Part of a small language model's weights.
Size: width 256, MLP 1024 tanh GELU.
Architecture: LayerNorm before each block, learned positions, biases, tied embeddings.
Training: a variant of Muon for these matrices, 259M tokens, 5409 steps.
MLP neurons of a small language model. Each row is named by its layer, matrix (up: input weights) and neuron, and shows model dimensions 0-95. Each number is 128 + 32 x the weight over its row's rms, rounded and kept within 0 to 255. Numbers have three digits each.
After each neuron's rows, "fires on" lists the tokens most often at its 100 highest values on Wikipedia text that the model never trained on.

L6.up14:115141109177099164151138132159139117182099058128154180135091131133180109105119131136101100096177126172074082092061155119103106109171152129193192168134129053176148093160159162101219130121123095081113123192083078102151129130140125074119096150194137120144088091140136104115101041109099088163
fires on: "al", " of", "ed", "ic", "a", "y"

L4.up902:155117089092101148193146122182158086092091166090098063147131119160146201137197097148087115108094184105127141095182132104072144175089158037080162179150121108158133111162117109202106133130086085125132172137136165122166075070124145114127139113170104152071117153109118147151128115150098158217
fires on: "te", "y", "la", "br", "ti"

L7.up736:103153198112178153167148108152096121132130134103152122167115170123123085088070240143093128126139130083144136148157121119142126170157149098209146103116188173162152124118185148109158037141066172108111133167127116164099116070136139146154147148076111127098152116140119107131117105137093126068
fires on: "g", "b", "h", "tern"

L8.up70:144086051137110108132121172114143126154179092108116099151096151112130095130114107183133175134106160098096092122076147168178069171152095117133171171087141120111104122080209111069114158160143210087069140157171161127114145124120089134154107129158121146109110124140139098139080139078118090141
fires on: "s", " the", " his", " of", " its"

L7.up481:147106141113147127113099105147139129089165132131145157144088177136070092081116090115117104081156123184098146124103090179146105109171156114136140116148080118092159116166126099154170197137123108128077145112090069120076137136120121080074129143182122076156094104150184159081060132096084136149
fires on: "\n", "ed", "er", "ic", "hi", "ma"

L4.up648:095129142144121099124167151065137145145140155141083154065119101097173079152106163074157132127116160159161146133132114126148067095140076106117105211139143159116149137117109116215187162207136135130147148136142084109132111110083114160126133183124114159060128126093121083075103147143157180145
fires on: "ed", "et", "e", "t", "ate", "ship"

L7.up864:174125101183152156119088165101101075093191209159146118107055110109124138148155194154116169070129083141103116115143136135121091179085116156065086087156141138116109055107146124154142129138134075102123120179135140107176078154077144078064179101171143131212110145135127132117132164178078134199
fires on: " of", " the", "-", "s", "st", "d"

L5.up483:120069103127100097124163137134158143138133153147130177145162118082187087142124155161116155119100180141169090155094127160130098119114106156179079159090114111115153075093151145159166191135128143148100152132162094137199070147137173108123087215147133165090132129159157137156128093110099134122
fires on: "e", "d", ".", "t", "o", "or"

L8.up56:050124119161130140118125097123145144133154111111152128117111125169138102089103090082203155134148088150092147091063157173106151069145145117096019092130157170115119124138113154123142189178132106099090156076075126080107113083155126089111105108093178063110127106113202176141095133131047146165
fires on: "y", "amp", "ed", "ic", " of", "s"

L7.up453:160090162170172192169203135117115121126040063155163133089095162073107130112143131080109165107093107165150129105148108132132164093131120119076091092116120120135146157135168088150135127153120116133127160160119107145141076130134130157125132165159075132084149143057090086052083120124102174153
fires on: "y", "mi", "s", "vi", "le", "ic"

L12.up470:090161147108117113119083117072079132128105117202116122107184118161096131129145095125089136224135166137141092121156152164118156148151133117142145137132125126102096158109154117103098104117155115123140147113061159124205123147134100160122148123116130142179139118117176126145097167151182135122
fires on: "t", " S", " T", "s", "T", "S"

L6.up279:135147144174173107097150084137079173191182081119119113111123183134111102185130132154105118061151126161157117082115105131088157123170165123113155103158106092139164151112178147142183116096081148121166131149108147144168110114153203090145148156087096136081189097163128168088098098068113145139
fires on: "or", "t", "e", "d", "se"

L6.up460:098128183185121122167169078155123140119137103104107159082079159122074128173090179092181147065129163145088116130134108127140080059183150096071167131138159099177133147150108111110097165116118140104106102118152146181148115134187138105169115094135081090075151133114148153111094148125094126187
fires on: "d", "er", "or", "el", "ent"

L4.up309:110128089142111156174108184101119125140164104097124103155182165166170127110145082181162198144123145130122147095094076124139131137155156162138092085114124119169176096150149131157233069112170143166174175095086137175119132112085111108078138141069139131128126086154124120112057144158129117143
fires on: " and", " ", " while", " as", " so"

L3.up291:107130121162125101144159217070086059104141136177064143130159096064122096149152162127085111166126118096110147144132122126101149132121132118118110152136135090114117141124107202114129117116115122174116174164094089106102120141090103159125102087105108211128088123104191118148086105069125093079
fires on: "-", " season", "ne", "age", "que", " game"

L5.up977:117107117161095125133116141150138130141100151172170179200111150087145148139155118150188109101145127147171115051121134083094143105162103066166063105097131137126133124176098199093084118074152126159213104143088148118127156143147151145089099151128105112168059080121107136101126185218111153112
fires on: ":", " cl", "mb", "e", " Dr", "ad"

L4.up262:104100109205142162127071114141137095181130100102107150131128128087097061168107128119114127143122159141119095130114132089077114134163125068155108104155116135155151153152078109128130134110217102092158097117075140157123136152103148118134123181144143137064060099125152108130135138112061156121
fires on: "e", "en", " Gold", "li", "ter", ":"

L4.up377:168130108165057144099128083145131107117114103175147148119138141078095142097107118148154108110129113082133142110191193156074090108188154150155125140143116194103091108189206136058135144113161144169074159079115105090120089165138130201162167127068122102101119136181114160084099109152167153199
fires on: "mission", "en", "men", "ver", "ent"

L6.up783:108118077137191187132154173134102103137135126128148146116135055062165091133128155194109151165150146089159165098143119112107128132191115110083101093161155070081194144083106098115157167117184156099184120107091141140104081130146130155129141168200068122122067110137124156054147176115125074148
fires on: " a", "s", "as", "es", "-"

L7.up239:176151175100133151223130099132107160112155153097043128083119153094162150065146116146173094057167107119155078172115143070120178112145144133100181080135130122148186141102132128091135162123088139149141083133142132110143094117154141143140105087187177125058129098142123190120146125150124131161
fires on: "er", "ar", "ter", " the", "est", "ring"

L9.up276:111078157098111112105130089078083148097076085133050150133112077111078121081122115193086113178141145148138109153151174144126123155187103126094197128100090139139184136076157154070130150144165100101115164130095140138181168123160167152125189160108128104148105159140116144125083080078121056158
fires on: "et", ",", "r", "t", "s", " re"

L5.up912:105136141121114139130087068151130137109156148162104080127077142162139115103132154125136140140139130136131110157132133112144127109159124137119156113095115183095136214115123148144207109118136115057164163108130081154111095140113097144134192065116142104164133127103118068146089134022153182098
fires on: "ers", "ical", "is", "on", "ic", "u"

L3.up549:101117138105100180132130132183057122135131184144105142136101095147119154149136219083107101085152154101168185093094130138128124169202115114087182141133102068066107194118132151123124143065125141168135138133123130141113159171134126166149148140133165149121142156128167120097156220084094143144
fires on: "re", "er", "ri", "e", "le", "or"

L3.up809:136075159163127156187181105085134152108106179110144143172160104138112162159088077175066082070128150085094129109161128086141144110060058117137130176145103128158115145125174174110116108114133141131145117103109187139132111088150150109132134093160161152091125103148122142107125155066151145119
fires on: "'", "le", "an", "ring", "bi", "al"

L9.up298:102060128110088134176100099134148107134095129099156157080162052142168108132133167137129113158137116100116090120132106119111122093190148084132174118129119102078095157117174151144176118160127146141219099084140149151155203137083084118110117125171105153165114131072144127176125132114110123119
fires on: " the", "ri", "r", " of", "en", "iv"

L3.up408:102116142098127131109169038103142164103164172175136141114166147202151113109145113135161104117121143204158117148178132103084104114078140132146104111103119133122070047142100120100153144114135142200140169159088108088124089060113083133150186140084164067097086166144086123109118081080151108091
fires on: "y", "mit", "kin", "ub", "ci", "ic"

L12.up746:127115162092136096159078081153096111136086167154145168078113095089079169136142127164158089108119099136166134157200156123082130079165107161127154126119121133089169142139138172135151118123120146092162115042153100209121139130109149122178106167132187141109099098143159099154109097103112095078
fires on: " G", "en", "n", "iv", "un", "re"

L5.up906:132126087124119175208146150068077145158170091134180099127151125140135165135162134146126103138088105185172114122211083159144141165111131111125126115134099152090138110139139155106106112122114153096080145162108138139069099100135145099150132134171177132122119157080082123114102177103118193117
fires on: "k", "ho", "ctor", "ol", "va", "rt"

L5.up706:110123171088131154152156129122118111129129150168149165117084095136093125161140087118032074119142116106187130048164155118156133097122098164114148138137139150121107122114179196123130152144129164124147140102078150124135169104148149147089076120079174154057141110099063084141129105143138159094
fires on: "y", "al", "il", " d", "unt"

L12.up19:128061121187198113158133178120165133107122187131097102116151074103153102102121087167087141204131153142179108120097125159181184169170116110146107114124070098090087101119174077091107144154104117096090117193150092075108145118147116067120153136145093126131145142176161110145145132107140113082
fires on: " his", " a", "s", " their"

L4.up843:147102102121103152136093177081073115075110132118078103126158108190075122141080158096148073105122122148123182168074091158143152148155126188076151155130087072140159092159122111174149073082133122120128144089094140216162153155105121149085194116101137135161164096142077164111102152178103126191
fires on: " and", " ", "al", " area", "it", " River"

L7.up646:108141141109097167141145108141087106170159154138131122103074078100121169112137149138146102076102133121142147093101117079131106108162074132116136101117150090144116203108150121094158177170137118064091149155122152062100097106121168164200149132215187150119043149122101160118147151133083100206
fires on: " ", "ter", " inter", "er", "or"

L12.up779:159130158159195123128134146112140125138102139158154104146103193103110111125130123134078119084192197152137113097156105164148167119093043161188132154148107114170100174164138138100101122087153150098107158112102147119159063091134111134102141118138151134129099069092162093136112134133113145133
fires on: "-", "al", "g", "or", "er"

L4.up625:157129063229117121124127150184143107077142141112113138123132103091117087126104106179101100111079137137160145119134107126045156181056111120153052096150184106128092147132121144123108151106142100121118107096146141173176111135135131143115207178188133131073081099119127163169039099129110120140
fires on: "s", "th", "ill", "en", "e", "ven"

L7.up991:116129114089140138109111081116096076175139139114115100080136126109147127097189089142090155139135094154141052124137156125172084115132081168077129137136139091138114181067131171129084137113068142151104116102123156181133153089104182163134097131163139098116155111112116092148117132139204160082
fires on: "or", "n", "tern", "der", "te", "al"

L8.up251:101139095202183109088145086124170134116072108150096127128104122152106086102131084123089123144171108147174056130122175173186156136107090102117176101139095127135112142088095115098089128130149152092146127149072165151143174090153150121110167150149132126178155156151125075133118183135149098106
fires on: "s", "f", "tor", "t", "ter", "al"

L6.up551:123066170106171156090156110116118122133128159143154140147159164171095141092163111117063180055126123192116113110137137097163140092129128129162114108138121125146076161066089144112074154166137182103110173124106141124156052146155187161125072134104151102120164111088117127124076106158163140109
fires on: "al", " for", "il", "or", "-"

L5.up317:083101164175082086133153171158190154185160167139070082146138094106124072084139098090128156114166170101099138120109150146093108118174116128161158145033139094202158077173100103158122101112072114164168146140102099092116103153099114102134114112133146140147144155078143111076152100158157157122
fires on: " and", " who", "ver", " while", ".", "gg"

L3.up546:067165160155125167101174091169142070096095121150147155215162102119114129135092087140129174145180116127153144124103147114131113205123114156080156105155098133113179213232167154073138144134155131150120106088136141108183107142157134201158151120056148101171154080154124085186129138077203080168
fires on: "om", "ce", "ction", "n", "vent"

L8.up592:118147118122169142099152108130095158099149144085102121142160121116118142133155056151209066109167103065106114125114091119056139152174178136163051122151143130131212151095080113094122140149122137101118073105095131098057120054094144117089153158126113138146119115099142142111104141106165111178
fires on: "s", "ers", "bor", "ing", "ad", "way"

L4.up780:162094137185122125118202136155092095094120114137184111145103167122143131075176160111097123114156143150146122107058039100118108143160107109134166096132124157130096191094176128177124184127139142134121116178083066074181119097176195121136118130176151129127106158130148108139107100115093143109
fires on: "b", "y", "s", " place", "on", "t"

L9.up856:132121081151200116155145137094149075112152137087157088159111087141142113204161152180116102111132148111108159099155129112137097130119131147103102125131152148134101074139132131073146167169125107104080093127108105140069085125126120102145122106155152124155075144134143167071102160121118070152
fires on: "-", "s", "o", "hi", "h"

L5.up644:139082134169110129122132108150138106124094137047085090086100077128141167142108146133149108117177186119164176130132077104150146081141096120167135098112224183123174148155166146181120074046129093073146135114135129170132106119083116116157145096110190150142106110110093087112103135142124160139
fires on: "g", "ical", "re", "ers", "ic", "ber"

L7.up837:101092092172155113092149101112087154168138079097122178103155103145151113093157143118124022143110211073100121184096112081097105140147107120055131106205110143090186176064153107113125126202156116116176092151105130101068126080135093103067167103088154147133088114119156079159110124109158020112
fires on: "in", "it", "ed", "ing", "is", "s"

L6.up283:136127096112118138122121104073100111186132122142132184102021136178141129124114128140163135152119132131149161144092081158057145093140162153163095100187141157109077123181162148162127202113124096124137138127126173130113136062149134104098165062058086148129115140140164165165109088189136132108
fires on: "y", "fe", "pe", "pi", "ir", "my"

L4.up743:117136135138142151116189126119119172136099139124152108110158184154107101102136076104138133117092160154121125098168115087080145122128144133093056160174112132058150115123177118186107164146107123135179183142108152135124097148069163149084100113096128127072195120153118095084078175119132087163
fires on: "mi", "y", "in", "e", "o", "sh"